python train.py --n_head=2 --rope_fraction=1.0 --init_std_up=0.0322 --init_std_down=0.0 --lr=0.00622
MLP neurons of a small language model. Each row is named by its layer, matrix (gate and up: input weights; down: output weights) and neuron, and shows model dimensions 0-159. Each number is 500 + 25 x the weight over its row's rms, rounded and kept within 0 to 999. Numbers have three digits each. A neuron's up and down rows have the sign that makes its largest values positive.
Before each neuron's rows, "fires on" lists the tokens most often at its 100 highest values on Wikipedia text that the model never trained on.

fires on: " in", " m", " cm", "h", " g", " ft"
L6.gate67:524542454494494509463485493481468521507523529485504554507535517470514511497527518464545488473509509492474477470514495455502471461457499491541535453535504535495509505508488496516497519506529525494520483479523530503532526541523550531520509493488474537477503506472553545504542521507496507510515530558460486503483512509492507517498499484496479488451464465532480510444467521509507458497450477504481527508516469490489478542466514488501484494531487517514501518519545477459490520516481529
L6.up67:532511516498515507478458520499527505514537490512450490464464530570515462527485480494488545490522541556528456488516475487473546530506471493516477492547463475495491551481489520494501507501548505496482501445486494474520485526497509472517510476491551521512508486476491458497467502509478531529506512506495536479482496502523513511493455453491499488509532494520486531485449527516531499536498490517487498500533522517498511492481498465517529510453462452492529504532536496493465473487462474
L6.down67:489518525541521499492501493515517490442560503482496544532492499481476486511477511486483475521513460522491513480519467481512555564446495492449542518530495503506459461500504522492482496482486476499506506480546498534489493525496476472514503523522470452475545489491468502504505474505483478484481519493510532504509478478489488475517547494522544501490523515460496491533428501507488516492475481495508528473486506511502513449433456521532496530499494481496533499539494522500469540471517482

fires on: "z", "en", " sup", "er", "up", "x"
L6.gate58:484476525467493493518495527493478458504506526477494505482509484503500495511529490481517540558548470483504482496472505532505514522467514524471452473489484485481552523500528499473489548499494461533513504467475493521504504496459484481508521548456507524533523478472511498462461495510552486458522531480460503523495550488498493459495493498485523500469448532492527545505515495512471483458533482485508478537479479470499502458460467532513481479497478490527468476508480520450527473511484461
L6.up58:549520507507478506500525554491481465511551540481497480496505511512518488511516477458530501551527488493494513492503478518491495486515504491537490507472496454505500538507529518493509491514554467481483509506509516490506536510474458504519508546474544505528480491479493502500484476550484494528498507491514544510520491493515453485512490506482497536489540422521445511525549514508513563505508474476459451513544525494493504556570483507493468501516484497492475484525490508520524517529520491
L6.down58:457477483490500521522459492519511520502517505477502516468489486513520481484471552509486491497452516466533431532510475482490522523499548497508504484491520510454497457466498498486484465543517471469525508506520478532446482514514470498502482502492496504530564506501539488541506442483499483502494484460491538491540482469515491493488484466538528515503477482515471492490497508499480506506500485533507512475462449514514443490484516534488546506475519452513444490482512494533512478534486456

fires on: "z", "x", "ic", "e", "hen", "as"
L2.gate25:536485474553489497523515510484472525463510516489472510490523469461467530502524516489501508531475494545464507516509457534493476447480489488494544541505527456496487484477517521496493511493507509497500545524492509510481509523453488536471487465504510523500557489495545540482515457510522488513457500470510467469496521463511505494451521460473476510507467556463560484515529491509516511506514529515526477482510518461492471511521484500519521511489513525518518432525491506524496501523449493
L2.up25:529488524518467472503495525491503548460495536480452472476527498489503484479545475518476482488499486511478507502467443502489509446519494477484478504541525459490491493487539474496519538455482505520494534522533532487445491524500487505512520494504519524480518503527503509477527505509508480534493509491505479462502500508504498491494539477527480498510487501494537481534526535506549532495488545515522456453442492435507499504531478529472496556495504513500553548481482507479475510542464504
L2.down25:492484545482533494495495524521502552482532538553507512484519546476516487472516482481518535469526494505521457475506494499460485503535515502510501491512469527483470537527519494487495483491529428516457505538533540488470475456503474532508533502505491515493516548459479490501490487516476543521503476441516531514513480509537492542516478535522469498541499511525497528505502540467512463511481494513508474433477479520508502517501508509497509496473478454464506483525518546470515526487499490

fires on: " development", "ild", "arn", "abor", "now"
L2.gate146:531468483554537481549505478506470435488486519497463463480473478501501477499509502495483485496456496500519522526501491464503497559466514456505513491522475502499496490533512488500544486489524520465493502461502517495465484521494535458494510511478523512511536545469501484524536469493513531527528476511542472502496514547488457548475526499549478514466504500480438512520505497492487562518488516534501531514541488493512453466519510495514484507504450495502518489482489454479466495498504508
L2.up146:474513542486552529508477509492468453495465526530503491516522518486456495471492492516549485502493514472485511522521503458436521527529492505541495433503487515498499495537484498541530525509538492529504479457463518503482521496483467488481473534483528509505495529491497526507526514486480499520554446476484530471494539509460455536490508492508480504496444481497514488472491545524505481516466457519530467517526471482490484495496479515478502491474515518513486499478442501518485460527470483
L2.down146:517509437465484511524513480502529539529488474491519518486496487489546489512467473502455499496488479485503517478460484541540486510457478518486518516511521481520514488473511471462455552533470520524489471540486435474484470488502511536499512455522511492456484485560488513500478495543562506491449544505518494490514442471519548460514479509511536459502515515498505528525494483507471482504499488504487501516472509544501531516518505509502516489528507502476492484492523498492548495478531518

fires on: "r", "h", "wh", " Sh", "y"
L6.gate93:499501509469489515499456515520520509523523524498509450483494540505550499526548557500502528515456523522474504484479525486540541513490475466515485524492457481487468531470495458517518523458510533484537532512535523556490520524510498480494538483509521472470522507506478503470460503497467479498505512535482504514489481489529483498500466496516522491489478540528494557486522525485474479525483537468513503508509492486548490555481538497484537502536472512513516530522557512495479458469512484
L6.up93:480513515487501534492517500518489503504472517514549528472508488531472480465498516493483522507511503502501504467555526536497452541489493521530451469526524469482473499484511505497481510500533480509513486480541491566511517535476508485490507532473518478517513455501529486540449477510480495506489502562493464479490473465501487589510496455502518489480470501513507481473498509459521508493506493492469520515516496484450466475493462490501496480484457522481434486497486533501525483478534455
L6.down93:472489510520481515516537495498520508508504492491496468498477504509480462478502508486530507506499525536485506518539531524522524483508486538445473496465512463522517456517504540476506487491519476522489488528457484504504501465504496514482481563548537484497497515530542495532502529464524470491488529467507501530451536500462482500457522447477499502536522471512477449470488494497453511505526496485524474479492524479496503476445487458518465506448503514521553522469511497525479558476509474

fires on: "an", "er", "oy", "ale", "ine", "History"
L2.gate207:529498542529545494495502468421492506494530533437496470523515516509468444514512528481495530519493528466511527510504467530501508527497477494514485517502521525478541458478477515475522518479510487502545467485501480520486521533505511542517503512476486508476469526464491469499522457503495453481436515525501534475486518501487524481481469538532497547492498486468472541485487523513486502488476495500472508494484538492497521469547490494455507490479548509487498510477506552490485477521522537
L2.up207:534522510476471507542478474514502486517517498522513502497503484489507537475457481509434500530525465527515527513505515459511505500469484443515465507511470490479486527494486445462454516487511477524512473503498475489499498540496507482472505500527540505517493527499481481452541521529495497541536490465487467512469511536471465502469485493511510500467437527478517486485475507519504492577546544473500515520499515487544486523506477472520527510519541479494487504452502519509512526461480532
L2.down207:476525494481444534473537534539487503493459508528466475443485501506493489524480551516524531493535500501527513507556463511560532492477511494488541505486502454487502524546534522474523511508501497544482516501481447454534469465509505530556494494492511459507498499471486541493499487510503518461504507481468491530513476521505499514508543486503485525472497499528491502477499497497536503521504468474482509505492525504485475484487538463521482499502422504529499494494456493484496521502545470

fires on: " in", " to", "he", ","
L6.gate251:486467458466523468483530475492524445527504528497471512495496515428524501511508510556517499532492477504438461503472518516478503534491489495510495507460522496470502531477521479475453482507523487510538484494513454526460519481521515528454478502466489498510530449484471496481510508554477512469471479505483464518489537527493518494513491526523514474516509495468494506503455514477520454526506510487491514515541476481526494554551542527461525510507480510496495532507493516492456509513515518
L6.up251:508494504535518557507546501501519492508495460548453506443485483469511488520447496504551499515503496477475493480503478461528478541524534498488516510486492524482478500406509488495451524489474503494499503523540490483473507520516478511519508497516511490501520427524500573500522498542479556476509507507532507493464533472496506478489501504523490550489511512495494501472513507491508488473480513473515524470524508495521491498514557500533517478533506477479521542463522499481496489527502476
L6.down251:502442536510471464507530554522490497534523492529510451524497529461507519472519526497520470509501499495468465510525501476517488474503467505534489510522467527464490480491533495518485556528478494501506504482507512535474547500484504471539521541490497484508504474486500566492489483495457469501479497492523510477482495541504512491464458483453501513515472430506546476497483466496543580509507477511462483502497487475475533516473525516519513535488506500507547485492517488505494481500488527

fires on: "p", " time", "ver", "io", "ours"
L2.gate215:476500507491512501527518496531521552512472497503509502477498519476513512487534473525506523544488497528511476510515512514489493499509485481509530502546486507459489495477528494482444520474465504482470523525489511522540493486537497551513463519488478503483530463462470506487479468491489475512475517495489499510481466503455479481477476542519515451530500470501473465441531488510482505470477480513546466465472510499497521454535469499542487483543503498510516449558528535567521495519471514
L2.up215:527482488485519526544463483534451542503509495551493494532471530470475493495552499498513513476514542512518503529513510520483503460464473507462475487487488540495487490471473526500484536497505517510480472534505484476512531429529500468490529464517487520585546497482484496507525492504481499533505535504484524489548495505481507508524507516510501474507485522508518453536529488484492480519515497496478511477486479501501518495503532509485456509508528535492501475568479543540477521508443490
L2.down215:485496497499508520482495495492481496520520504486490548478493520541560466498526487486502503517468537497499533533551485515520531518484500475511559514520496500543511489519546513470536462510454531503529495519520437491495523490456501532471493493525541494494485491478528497504548492475506515501468503468469535549474490504512482495455531506440459545501538460525463514493467509505514520467495545550483518535514507514473465501488496495546493513480505485514542495476506476500506484466498495

fires on: "ad", " rem", "anc", "c", "ac", "em"
L2.gate259:496494515485475515479527506492503527464504460489531562491502464520469455512510477471543481536491520412533500516490529485510463520544498497498508465515505502527527506496512539491482508541517495476455504492520463502490495514481522484449531469511492536516472495459535481500524480496514475533523468502509529497528493522488492505477465498520521502530486467485511510491533477517525473486536486524487500501473514505487492469504452509555506456477484478470495522474543498480536467506571512
L2.up259:536501460453502478480501520483455556484499472515497474508519485445509509528477487510537441495483457476520487459511513501523496485548485504505504494472510509549492491486474463490479531518530474480487501531456496554450498503498458490461546496515475472438518520493507519473496540491525495498504484513476461508472507489489474449509525496473515518504495476530530515507499533478521481456514497481475495502519552519480486478518503492543538498490520521503553529491492539512523476479525500
L2.down259:463465515478487517447481489533530514494473493513522561497478509506453471491507520466485500513516516471434477517503487486511505528464513514503522471537508510489495536533505491544529494532503495503489524469525511475483501492517521506489479494481519540566441521470505504515522475514512467511521459476523479510518486502555484482487487493537515510516472491513497502490538506505512479504512510538504454503452541543468520472469441554520503540478522487483512485452531501493510508497545489

fires on: "c", " C", "anc", "ill", "st", "over"
L6.gate59:483552496521476481501498507467487505473489452472511467523575481499513518523466537534460502491507564484492455501504478476539520485509536498516519515495455499556500524503511533482486502518474520487505501511519516519492550499476524450482508536464497528518488469465520488491529530468475508485501480486553536507500542492491497514515461536482476489540494439564494506515501472516482500479488462480527540497492521472467479484514508525509530530472503484518499494539474493495491508488487494
L6.up59:513493506465473512528546527477562479511467498499520507534507502469468504488523515499477481516480515465512523459492501461549474454519495434547491497541494479446495522468486516507524537494494482509510514506505531473467488492523480499515511526502485499522473486484512528535501514475503485513468501484492512551446483478518552505491513505515478457518492468538521504475523507504484512552499465512475448478450456483452526498521474503529488522470475494497478497494483548498519517486526465
L6.down59:478490524443492544480530513499512535468448502507496511525460489499510499516470503490491455525530486463467505491527500499503497440487534482491522513475513461499495454489527507495487483500486528490495571455484533451518563509520523480548484500484520550512491517465540485507536524516506505512520474493547492495494509484493474526450504536443532497485496506466519520483505481486510497480499496499492479503538486493451500510525512502522485499504499465467462504535511481546475534490495549

fires on: "ab", "r", "b", "h", "che", "out"
L6.gate288:505467499549517476536471498505498473468525519529495531523545520459493470495522507473532485496489436510490514457501516506476480518520435502463534508496512516523505484541465520532521470515488511480540486503509468509481496524484505526495484507522493487459502466500500488475496477569471490470520454556471493496464504506497500542473536449508495520445507518479489522516477508482481522506516543498489507490519502470462464528539493518498487524455487496485499541469515478481464501490455523
L6.up288:490478490516471487485505491510507529503498526484526544528538478497482537491535473452480525543512487466496531472489521508526490474490483530500442539500458463502529510491523485494454493437479499490501484501516501531539518535478517516470509517468499515490517518493514487508510528478474506489459493540476487552508459530509489502508526525490541502481450502519503510496459528491524545541481508495527481460518482537503479540468529516474457458524522489478500528495541507482491562495466526
L6.down288:499543529514527525548469469492492492481522488492493526517464532492510517479499534504534524514541490467500477465504490485492516503493492482473512468525537474496497490515498512444494499480515526484485541491557492537528494493505489491520529492517509472533508489470484493519520506512517497533503466442474474545492456449543506507497506504509525504523467496445482472503452476519505471562517511467512485480500473498484486504447520491476556522435519518509525519513505557535466509504484479

fires on: "al", " most", "ll", "se", "ome", "le"
L2.gate323:475482540483553440513502506478503510512502515510529473508521491508494509486529508506532491499511492541493511483568486448523504429495510493492500489447528464507519484529475473514497480496464506495501524523519520500515473525493491532500508475508497505467487476459547499487512511506523505492510545532500505479480540496497480534518476477499537513516501561496525456500532507472525517505497517498493490540480517474437468573515514536519513503499476524509499528467484557458488477547476498
L2.up323:501505491451520514545493510499472539469483529531493525535489475519515434507495468529503524538514502543500499478510510511547490484521525522523522506488536488511511505505511518508501518441500501510465484488475541513537520499472483489480490487546492525491506502505484498477485480515489526484453528546447490487483459466464482468513505478517501502503550487483531535547511564492496487522544475475482515504530526468529460522508539512455531494474532459461526508466492521476516507514475486
L2.down323:444537503494522426480478523457522486520471528515478517497498516480455546502556539486485449508502522509500460528558516467481510462515512482448497460446533512514494530531486500495497512477510527505423529482502526505519480521510519529512494463480479510543515456487502506499479525477520467512520504490479479467521512515532480498479490490526551514509494534524527499475494461488521499502478514508502505506515482492463506524468488483534500505493505551512471491480519513507525499523489528